config = dict(
    num_key_value_heads=1,
    hidden_act='swiglu',
    norm='rmsnorm',
    norm_place='pre',
    rope_theta=10000.0,
    init='normal',
    init_std_qkv=0.0449,
    beta1=0.95,
    weight_decay=0.06,
    decay_fraction=0.895,
    batch_tokens=[8192, 16384, 32768],
    train_tokens=115100000,
    max_steps=6731,
)
MLP neurons of a small language model. Each row is named by its layer, matrix (down: output weights) and neuron, and shows model dimensions 0-159. Each number is 500 + 25 x the weight over its row's rms, rounded and kept within 0 to 999. Numbers have three digits each. A neuron's up and down rows have the sign that makes its largest values positive.
After each neuron's rows, "fires before" lists the tokens most often just after its 100 highest values on Wikipedia text that the model never trained on. A number after a token or word is its count.

L2.down77:519489506492483488498479486504488484609493506513494509500489533508484529489492515499523511494490489481522506512493521477479513503497455507506468502522479474495485510518486484479482503493477495510480498534477509513507492476513516498497488543494506538527481502554489508481478517529530516541505343432513494532517520502509529522434536511500509495516508503482479500488476496483504514488484497491515480480480510514481519493466478490506454523522499487573495521486495489499511492511487480
fires before: "\n" 41, "," 9

L10.down18:458467448487462513523518522529509494511502486511472499469474495497536512476505516455487474507509477480518541512506556486501512482478486478476507472475494551508544511492500496490523531483496472497505522434465517460481489506537495495497508490489508515536495461528498538458523490464500483511543521545550518506465496534485476572501481474500532500528502473509500507543503511497464477504522438516490470487465492441477483506510474507475504458489497528502495534503462487504546498527479497
fires before: "1" 21, "0" 19, "2" 15, "3" 7, "8" 6, "5" 5

L3.down84:517478491557508500463488507442487490484516499466533491493512499504459499504488495542460522497468517523482484496542494494447478524480513506499500475483433479486513432510478518492482466543510469485482505451468510489500527531488532490474569505473477528494520500522464515510479479525504451519479527506512530522487520522475488526580540528483500515490514501512510535476484551506517485491463471487529501507528466476490499476500471521520517501498491533524515530496512500507555493502517500
fires before: "1" 25, "2" 15, "0" 9, "es" 4

L10.down127:529525456481518475503496485487470517482441502522490494519437482512483488468520504497467484467495496496504480517491479484457503522444493509458465466482455541516481529516511488505505494469511488511501470507500517503487495470520483455536516490500516505516476480514493484476451472515491499503486461526510475536528521511521515517515485454493503520503563526490508538475524458489454537492521513477515518552449491487481495486492462508502587493503477530500550504490509456548516492499520502
fires before: "1" 37, "2" 34, " | " 9

L12.down343:454530492487524453485461515501476526479475554530533527483489486509498487472488455458535526471528466507473523516515457493459448521450498466543510498516513516523486519511513441498512500508479498497542503540487482522480470513512477479537474520500506505506477519527493493542485561529519458536492525544515497524469551521469517475495471490544479497496494504498507510506528470501513457512493538496483499488462505494537510523519547497482513506472503479493478536498474511472480529530489514
fires before: "ated" 17, "arly" 11, "ate" 9, "ong" 5, "iz" 5, "ized" 4

L2.down90:525481528470468484504496514428493453528498513534518491531488523493508517485531541487492506515499474528486466504462481491524515516514529471496505516497468517511519513507507529517449503518498539521508478486488500474531512485505530508524482524552531508531516522541492530539485475496525466516483441462540502482466483491498515496505507480430527515504511459493495509502515513438489505530515498480571526486495479465472528506499441492525540472529487509538511490488501439487518498494519498
fires before: "1" 38, "2" 37, "outh" 6

L10.down350:521499469485453470472502491482472470504490505487538507527507503526499517506496534503495548536506502524431533528502521490542459484443506503479489489474517447495472487518496501532470493527516518520464528483485493516474514545503527492491543415515531538513525479490487475487529540483489476494510561485499524487523488521504491494499485528493535504492560478478534525484516496530513518486522499487531539493502506492520474488512498516508490458507492533561489443518500529527487512478494472
fires before: "| " 45, "|" 9, "|  |" 8, "b" 5, "| T" 4, "| Total" 4

L2.down47:501488483507471488486468521474454505540502540500522491485524493503517496509477481485511509501476487499499453525485471547478462479490518509506497501541492453515475517495506458541532520507473484537474504503513515536514535496471491493495538514486462498496524482457531494573532480530538502507528510428512457505518503506502501506486523512492479483477556480487463529526488546479513471541455464504534498490550516513472475526481457481502468513547496503516480492460484493529499478468496465
fires before: "1" 51, "2" 42

L12.down32:493516566487479471493540503495515517496536497498484468514523482515516519481513472492467501532521496516499518488465439498480506542449493539505500478494529505518512485524468485549519481525502472460500511480497526469513455519494480515556508523492498514541489504500481473516494513459457522445513494430459517473489484495467503515527455480501483473503449511470503541502493505522489492503560480512504490515511483503468506483459501505482518492437459461463491480513530468508475479494523520
fires before: " |" 53, " | " 10, "; " 6, "," 4

L8.down206:527505533511477540483517514506515496505455516473476501513527487485461505529526533521512469464510481512521495507478541518454468541509523489489522519546503462458503485530489513460554528521549504500470508466479459476500525488524488490495521507495512522453521581488508513489480489508534525496491464459496520510503524537504503542522500523501467504520503484522456492476458494516528476486482518528477547503462487430484487519507485522532531467510500500541529508443504502500500510508505500
fires before: "- " 22, "-" 14, "\n\n" 8, "- •" 5, " |" 5, "- L" 4

L12.down119:422469456481482518483486479495495505472519455514433555531497553489490494483504502517489516542503448487502479472472544476509512510485505467484521487512461493482516496472489510494522462536491526507502542505464476508489516464531465499566499524495511474494518531465496483521494523490501499486510498507467546518510505484514501484515459532485490490560481501480514476461474487486497494524534496471500529521457442447518483502497503527489529484484483542507529484496487503491493510543467502
fires before: "ative" 13, "ated" 10, "ate" 8, "ation" 7, "at" 6, "ag" 6

L8.down311:520497516536466473488489514516496505513522548520522506486509563501476502516506510521493447504488475507474474493463492513522490493506532481495505463495503482538498475463514485499480472514516481524521499462491509511525524468532558517524469475487477470542518492526481506514471476492532539497497486501448460508503472508525511509484509568459489503473507459525557472501483568500517475450525479489544496494526541494491474510445514517521535532496515502506498485484518486484513528455526548
fires before: "2" 19, "1" 17, "ing" 5, "7" 5, " | " 4, "3" 4

L11.down279:492528520519520507489509487550474505526530512510507477499513518521522452479481513489486535524528505498480440475507453485512539501516460494462521467506565529466530503506461475490548544471544506453494499526513541525497546530490532487490518480473476518476462493527474545438499487512500481534498467479512489496507520523530500482490506518506487474471516495531504518507475510492494517512504514472500537457449541517511505460516546489490493504470501495455541536481518482512502516498466493
fires before: "=" 28, " |" 22, "." 13

L10.down96:501546534497496510515505522481521516502502537478539500483474526498491512496498550511511524538508530519491533466510506476488525496512491493469492511537477509543520483509451498491504439561509468498508511511524503507507482497530518543487492555462521498499500519508516488491493482507535377510506489487520517520499485529502476505468469470483519501501469509521524493505508476496450521500543507514474514498526550453492479521516518464511502506506507506584481496476530523505522511475506475
fires before: "===" 27, "==" 17, "=" 8, "====" 4

L12.down6:498474493489544486497473553506491507477522484500514509497476499511492478509502491507492436487513494516473504458444494485508483541454510483502512487482467535530509510503514496517490507515484490527516479501478544475493515499487471501504513537503450458496551482462499510451544455510489423516518507564496514523517414511519482510469488480521514539475523506500500502548508536515464504486455476481496523480479538469519492482508499463517515454536473498471500512505496505500510495459484496
fires before: "2" 57, "1" 29

L2.down144:461448482500475500502464486478502498478481483493506497514531514522503532484460512506466519497485515566546447505457487510485460525525540483502467477526484483505519483479494512505481477506514520498495509475512494474536513525476508463528541505485494512488525519521524530487463518507508574463494451514518552512488521498475504503537491502459523536460484469463504487481510541501527474507516534492541499487509489493510471465520477488532547526439512495555555529485509508492501491518501498
fires before: "2" 40, "1" 25, "20" 4

L12.down218:468464489508506513475513475494498490495501501526509520487453506484541465513498527485503482497506490515534535505549517496512535538486438518492490497480462499495505461509500512489535522483470490496523503515526504470498500566445486506553476486526446510493524497554456522523526481460512500474496459457473497535519479523484493491463519477517538531516522508466505453505484497498510533500524455522494512468533514482448505507488491478526547500549503533518453493490514514520487477512451518
fires before: "5" 14, "4" 14, "7" 14, "6" 11, "8" 8, "2" 8

L10.down179:517463528526513500476490494524526496485513470534514522473522474485506517492527497528472504466499500496519540494471466525484544482505499532499522506418504529528489450512504477501547479468488498492456493475481511485500489482523504470482517492512522495467493479529492539526543522507488514471492570493498489528469526512489438486458544480484498498507500538504481490475509551524498501504478490497465485451484493506499487530518509509505485505568456507425510500508520480483456515521461490
fires before: "1" 17, "3" 12, "0" 11, "4" 10, "2" 8, "5" 7

L2.down286:514480531491498494502458483487526510515487457513517478525488510524555502488493497500519493513485515566522475473531467520467464552479491504511537490512520489508476487500525481526493518520505523481530486495473540503558485523496527483505501537521515532495498512528510489552481518497498494529496467503500496513472506479486504508478533551489475500472513498526520483484483520505500478488474483499585477517517502486501502497500497509501592535428455480549505475474502487502494501444484449
fires before: "1" 59, "2" 23

L12.down210:492485558485540489491502507535538497490503531504496492510477495475524513489490482482464501487535546518493476544449508506478486516475475526523480513551507533528496481496492523528497485494545473503534513505497482493511529528466534502458481471527503465512493504474558467517465516492493490508482434451519479502475527492514506495518469513506478497440487519492467495514487504462457489493484504511525530477512507545539476526507513545464550473489531463498492542530528464534541497502495474
fires before: ", " 76

L10.down209:477453442499472503479474500485539509482460504471529508503493489468498506469511489476516514483548504501517520514502489486484541502503459472469483493494464502518513501512534517487546531470454557542524508481541549489495498541511466492476512539505451483510509532481503513500462504482503480495507456402456514517500519518498506528487491497509521521504510490484480475524486522494460513477524499493522509509508492499465541464498510525540547481485504519515505515501533476530519449475454502
fires before: "6" 15, "8" 10, "4" 10, "7" 10, "5" 10, "1" 10

L11.down392:477516468521489483525512484527528454501491511502500490472476522499516498507486512493484483485485494567485456494498509473482431467530538476498506496457536452502562490503495500520461532511519535477516516489504532478492471512499493499498547487538473522504507495556459490493519468499519527480508494545504487515500506534550451517523512524520465499508504463531510519496474496517510522520484503513476433478479462542510478515481518469470437495513472534540511501490480510497487524497473546
fires before: " to" 15, " that" 15, " the" 12, " that the" 4, " he" 4

L8.down323:499522460480489481507470471502479502531490518527521494511503548456520471503529520486482519441498485503507458492500504470508490484503518481509482501511468469516497521527487467532523534522471489497526530487522521463474481527522473489491484493525417466527509465525473484475503525488480492488485424448497509460498496495559493526446485493476506514521507484469502532532518508538523485520514515466501483484544539473534456523521531506507453487524498498538554508501506490481480490506511485
fires before: " the" 17, " he" 15, " she" 8, " a" 7, " they" 5, " not" 4

L12.down293:488488497486476469497495511503498492463501489506473502508513485514496486490503485461504542478481509528470483492470501479464505485481454507537499512466515501511502470477514512514503489501487484483488467525481513505513511485495494533504486500497413514507489531554521502495479475505499506494492456331509495495490517508460489526512500485479467469518489513475499474477507504509465495509528473482501553517568512508510496475470495515501540511501471512513485521504513460507517519479506484
fires before: ", " 26, "." 20, " and" 5

L2.down314:545528535516488495493506501459519521482484475485482517527518528530476500496516444507490486527498496481539544496473535478500527512428519526499539470524514494493484523484508470490489507541467471521523529543520459553531497457506486513529504474473508537493500465474483515505471472487521488515477475494494464479477536475517475513476429474503513488503542517490570528520520498535498431492491523476457543493474522532516508531493469485514502495503496474495520490514512492526503513492504492
fires before: " | " 26, "; " 11, "–" 8, "." 6, " |" 6, "es" 5

L2.down280:474499478495540470523482480487503504538490511465496504502490505482458506518540491497520497543529511525501510486509527461491495505502487487486494486471514497497521507499475492487513490547455539542521508526468543507485475554494511504511492525457515513499548548544529504437517505484500463483505472544491462490491535483490535540529540443483556480516477504500516457472483470498525522505489484512525510537495526499483530516502517506484583515516474542523500478512513505480551463499483493
fires before: " | " 18, "," 15, "1" 8, "2" 7, " |" 7

L11.down52:469511529490532524524493492513505525444494519573520498487508489507501534506496530519482484496488458511513453513462492506555495505476539477482500533521492535503487503516519553474546484525477489498509470482516480469486438494466545496445468497492521491491513475488513520495466499452554470561507529452518489515506505517529488467519500484465450518487492527494454500467483508504505513526489467473500534480460495500521498496504512463470486531518540498473496495516532514521496524515519522
fires before: "-" 39, "- P" 8, "- L" 5, "- Website:" 4, "- F" 4, "- C" 4

L11.down420:514521510469490493527513520516521469503512455508532509464518498494487488512463491516494467460487475492485530547463509513484513546522476503481488501528503514494538472509519520522508494545538499520544524454486552502538495558499488497488539523519515489488483461537540511467475470512517421509515505519502498511532522516507469514466483533488502485485478493502497502499475492493493507507489506482507520539558483447473508491490485488494534518497511466578492488450539511483538495487443500
fires before: "==" 24, "===" 16, "The" 8, "F" 7

L7.down420:493499468505512490453467492500504527482537491524522557514459529511504489462537519528503527543489554485504524466507508508499528521516508445475503491466497481509474515516506485491486518486497468482475501489541473537473574456523500510529507491495438465518517508507500526515480511502496503518496498445522530513514496448507515509467498535500450515488444499469504486493537518512512485489457511499507519460471503487514524550474484477499535453471505486479542502499465498469457507489475476
fires before: "ian" 16, "ia" 11, "014" 11, "015" 10, "016" 8

L3.down272:495510524507450523483480499469522477484506483507523463512508483466532548444532474481524511467511512503491471516497496462503495492512491493489479473476492534510498471478456497495533495502525472504543486529510487476541501488473516501518520497541443517524455518534463492468453492557521505504483432483510491513497513529502482501478511490486462463487474504478478514526514510480431528491531508513469467516487564501497459526512491482521506469479480477494517501509505533473544438508485505
fires before: "0" 22, "1" 17, "2" 12, "." 4, " football" 4

L12.down300:515505512465542529533515512495524489490462503504527527540480518478494532494494509505526491537482533462521505491486530467498510491505547495462476436509512527524516505452505491535524482495508512503503499516513526487483516472523541479459480478537481505463529486502454486479511491508506462520525429510501520492515487501508488520494483503476569493474525540542476520535450510523500534510520502529474510486495534539527461525497561467497498476498542515529479498461503512510473512507442514
fires before: "," 32, ", the" 23

L8.down407:481534508490486519493506517503493519518493489544489501495481442472493503549527500522507482544480510532477442515471511504476500494510504500488484501496492486523552526460488468495461451509508488508485490518478493462531497536455539505502480483480537483522512478474461504489464508455494490512479513520548533524548439498520545445534501498540489520503501476516465489481552469503526522493474487526473482488485510514495519526523504469449507477477515487509501540514556501548504469522527494
fires before: "-" 15, "ial" 14, "- " 14, "or" 5, "- S" 4

L2.down0:504488464460487526523504531524472515511496511490558494447469499535467475481494515497505527512496528501528489491466513536458493475476531501468456508498527489508525528538445510511511493517482514529463509499472492522480450534520505501495525513508517539548511502484455513504499474496485509510477484480527513521494442471476515516539490491492493491532449444507512477491497478507491517544493478500490541505464498489484524533514539526472484497504524497441482502472543434484504548530477505
fires before: " | " 28, " |" 28, " | MF" 9, " | F" 7, " | DF" 6, "." 4

L8.down111:453511457499500500516489492535520480472501506530522475479477507561454549504511488504488487472504500504494440477520496524448469486497532506494501498485450447480506467493480514469513474478501482496502499502439537522505493530551518481485506475473497486440482493518479506487394504485492517523455519483501512511494518483518537492476492471520493497497514502515470529452483444521474493501525514494472519484518545491499552499490507496489499506508519479513518495504528514537520471485526476
fires before: "-" 31, "- •" 14, "- P" 6, "- D" 4, "- M" 4

L11.down243:490503493523468453501471543492493533555486531500525512503524473492467512498497487509493490517487525491503475526506498530507481474522508509514499492506469464488525537464496520511532475483492499527440441550490501474497512524480518512503506536501474522498522464484495539501524514518517456520521468441510520500520471497494483528539506480482551512493522544523511484533537491490509525496448499501488491510502494549447535508542514486532567534543492529483473510492477518528515467530490546
fires before: "5" 14, "6" 9, "8" 9, "0" 8, " R" 7, "1" 6

L11.down0:492501442500505533503514482547502518506491505482490501503472473470512513465506519465483479515520477483509518567478499469498498526521482486485518526493488521537500509498516511505487493497513494472514475455495474514463441485519507490506502496526484490493461538515481505510480507486486449454566451429495489530480490495468454493510506453476535527534417553502489514493508477476505535495505511512486506463507481500466475517499485473525531510493467457477503514511466474501507481538472534
fires before: "1" 33, "0" 31, "2" 16, "8" 4

L8.down194:481490491531484494463490477430492510519506520469535487483520509489519480455462513468508487519505524466538496503468511546504507497530519481509501528463481476528522487531514485481535512507531458521539488492465499452461500481509532546532532481529447477528518534483502513527532495500513501530539513513472535532520486528523497515475477491516483554536478456527472501422513515499467495491542480529528486458449519489503525482489527499529523466495481516497492511504487515507498497495499479
fires before: "ia" 15, "us" 12, "ian" 12, " Louis" 6, "ations" 5

L7.down23:493476514508478531473475524487520510499496493501512505452524547513434518537543496496541461501502479546562507463461506529498526497495467483519450498508494526535535447497442483489512457477470503516483473495533499498485464495504487512459529534487475502524525489504510491501494474504486516530545482461483481501503472485531498500504497519489514492558499492519545557528480507544468467488492518500516540502493502511484487487528493511509516497488538519501503510553468536474541516525513470
fires before: "1" 25, "0" 18, "2" 16, "er" 4, "4" 4

L7.down74:525496480469496496487497482446494473461506501523498499514451524515502521502487492530506576477503460508473514512481475503498468510462511511461480517515480442488503467478480505502474526564494512495485518516467490511504482554518493510506526473496506556455513473529474488491495474511504528533491516430529489532476494503514502509517506509465514498512510470476517500502508514499495497505496487487525530471500492416523489512510499530481532418486527495558459479519520539511514507494509523
fires before: "|  |" 35, "| " 16, "T" 5, "|" 4, "| Total" 4

L3.down155:490514481486483489476510502513483529515483465487538534531519506513491504502501481522487506473528535451485476483489560510501460469466530492530472529466462466532508528522495516508506502566495505505529510507448461506484509474524499497529482500530487478531479544492458530500493511461460526554529525581514499467496507461486539512524465496508518513532490504525475552504530546496482459491511489530491484492504501472487493543523486490523517501512505475487548507514533475471491527505480488
fires before: "ate" 14, "ated" 12, "ations" 9, "ation" 8, "ely" 4, " of the" 4

L2.down380:466499522566482465477486518449503492488501531494512450527512544484486490543501537534513528522484495521486494491540488491442461497491536516507509512503449491489481420508507530489462512529517428489492521461482508502496495487521517492479509493485516449532499499563459508486502490526516468524480504532490535521504505519492494480559520504484494525487499488510487566484489528497536512499462465493496487523498471504455510495507489510518477482510492506524519523470479496488542513479527498
fires before: "1" 31, "2" 16, "K" 5, "se" 4, "lo" 4

L2.down107:493491512555565474470517546536555502423495461510505502489473523522475515481499551536466524494492524494489530547523498542548520460478490478499490496517506474515540482507496498489479480499470519519478499469488495480510485497528502561490467516483461481516511477485492494496497486511494501524523489434516502485464512526465489506490535462511540514516540495532456499506492503513534490495490481507513480475519502547486530491546500485531466518505509514498485533464512529497473526510536480
fires before: "ion" 22, "ional" 10, "ions" 7, "ive" 5, " (" 5, "ions." 4

L12.down92:511521453480539540528517534538514517474500500492509516509491474528517489514457529505488546486521494481490450515501482505541489515526462506532484532482559450514510500511502472475519473500468502514523470501483527519588464468509482489456508496508483487506513490542499490491488487527526558486524528473473521521478468513452501477502505474479503488513461495502457495458499468473505505521525513528471489517522479460500520490505529524556455505497538524525506473518469499485466521518492495
fires before: ")" 18, ")," 11, "\n" 10, "–" 10, "," 5, " and" 5

L12.down260:487540511480552467452504538509506474505516486531494485452465519492536504545534451490494511548560542509474478474488501510514503508492478479492512467506476512528506498466501491490522493508500503488487524500502508408508457481489518511513492497537506494514512532496532487537493515507492485526486492534505501530489484516460485444489534483517508483474457512503544542479497557482503488506477487480488469536470496490537539496473463482486543543486495495484474556470504479480491506505523488
fires before: " | " 38, " | +" 9, "-" 5, " |" 5, "\n" 4

L3.down247:504457490511491506483481470455513494483511445472522497523506532498479504487493485522501486509491466527515465517504505528446491539507514491489477469517464488494507457475494504511462475575508524493493499481490496454511520525473519466468543481491468556522515511526488523488476507566513490507492476512507505520492505510489504507565505511486525515476492495440496512451466555480502494479481531473544482485489486474474480502505475536505520513481464532563497536470473462518514493500489531
fires before: "1" 54, "2" 29

L3.down130:499498539535497505508523505464523477497519498506509524497505484466511473497511515534507494477466509478504477524481500471502483483503492513557481481500479490503469475527504492525542492512514540557469490508532503462536497517472508471496532522471483534477489542502533503531470486501508586465485442496508466506501494500475473521497516522484500512465470506508520494440443541526489456496502508497550479507544473525495482513472482513522519533491427520542494519461480483499498489472519524
fires before: "2" 42, "1" 34

L8.down242:562527475499506517511513535503549517516467505528519505491554495514484479462513507458455504553529514472506507482499522531507504482506550536490527522478465512498504485559511491521489505545542536481507471483489523490514502466492461484458485507468497538490488484524503516485471530489507517448522489466535494532523518483483432512438525515483518497521472542482479512492507513481487502494491477513514498520542487518496478534472539472461546471496521527494484497502519505477525519512462518
fires before: "\n" 58, " S" 4, " P" 4

L7.down440:504478528463474482445489508523425506488534556500555516512524503522512489502513524538531518533538502506552501485506461467487484543561488473552487531478465535533464497480498525488515522479489486501506490489508525540501505559490512508512501528462482517475500506498537533500527506488491536538469483508478470511563508520490477519485471522509481485485468502481509485520462487491492548522468526505490505500514503491479478468497459493553474489531497500497484465503476484493498510496476484
fires before: "- " 15, " | Votes |" 11, "|  |" 8, "|---|---|---|---|---|" 7, "eb" 5, " |" 5

L2.down258:473510509519432499498499519478492478431495498467519484498473499479465495499475477462533539492518535501520500502511490505515483544514513509530491489494520506556509539487436527515535507471504471515468486515497521491518507529564536501509508509445503475489471448479524494492490515497478536481510422454509520507530496453526500496532476468494500549516461507491490513505496478479463503541497493533515496519479486471479516526539479474526527513507505473498511468450530506500495520477513505
fires before: "," 21, "\n" 12, "." 11, ", the" 7

L7.down147:529533489497451529489482493510520523509464510511536457504488526489509559493515506463472490514496537500523520497495492531522432494515448540482494521514516470497485510442509485512493551512523478501478514509499517502491461460497513490504508477538493557457515485492496484522520522494519505463516448508500540526500512479509463473508562501530508465508501443515507547482524504480485529459510515512537499485502508544487494489522504477463503514526524495529457488510513552482481510543494461
fires before: "2" 17, "1" 14, "3" 12, "4" 11

L12.down109:466466501456489527532478507521486480518509491502515501500481478548482471510525536528512511499502499516471471535480484521489507512494489440505486549488488504498493509473471494454509482487480472499530506476501504510540497512524508527552523492533550468510515468480537494445507516471521496514526444537486481499495448482483516525473498438481476476489503494528542494486526466514518515501521515450500489526471542542483540499477490549527550495547522524453513517487518511479481494477486478
fires before: " | " 40, " |" 18, "," 8, ")" 4

L12.down375:518510497496477499508471517467496520502516502519506483456483508514513501478512514486496522467541503467477483474521545516511486522518420474510471524449486493501470520531510490473497529482467510483518515549541553510522508489559503515531523498432434486536513514498521503497462539474518471498525439457517531489500504493478510477512519494506483511507444472481519510518480458505485494486495540528520507499509502451495513498542509493546497521506467504503521519473452503486491460530515497
fires before: "." 27, "," 12, "\n" 10, " and " 4, " and" 4, ";" 4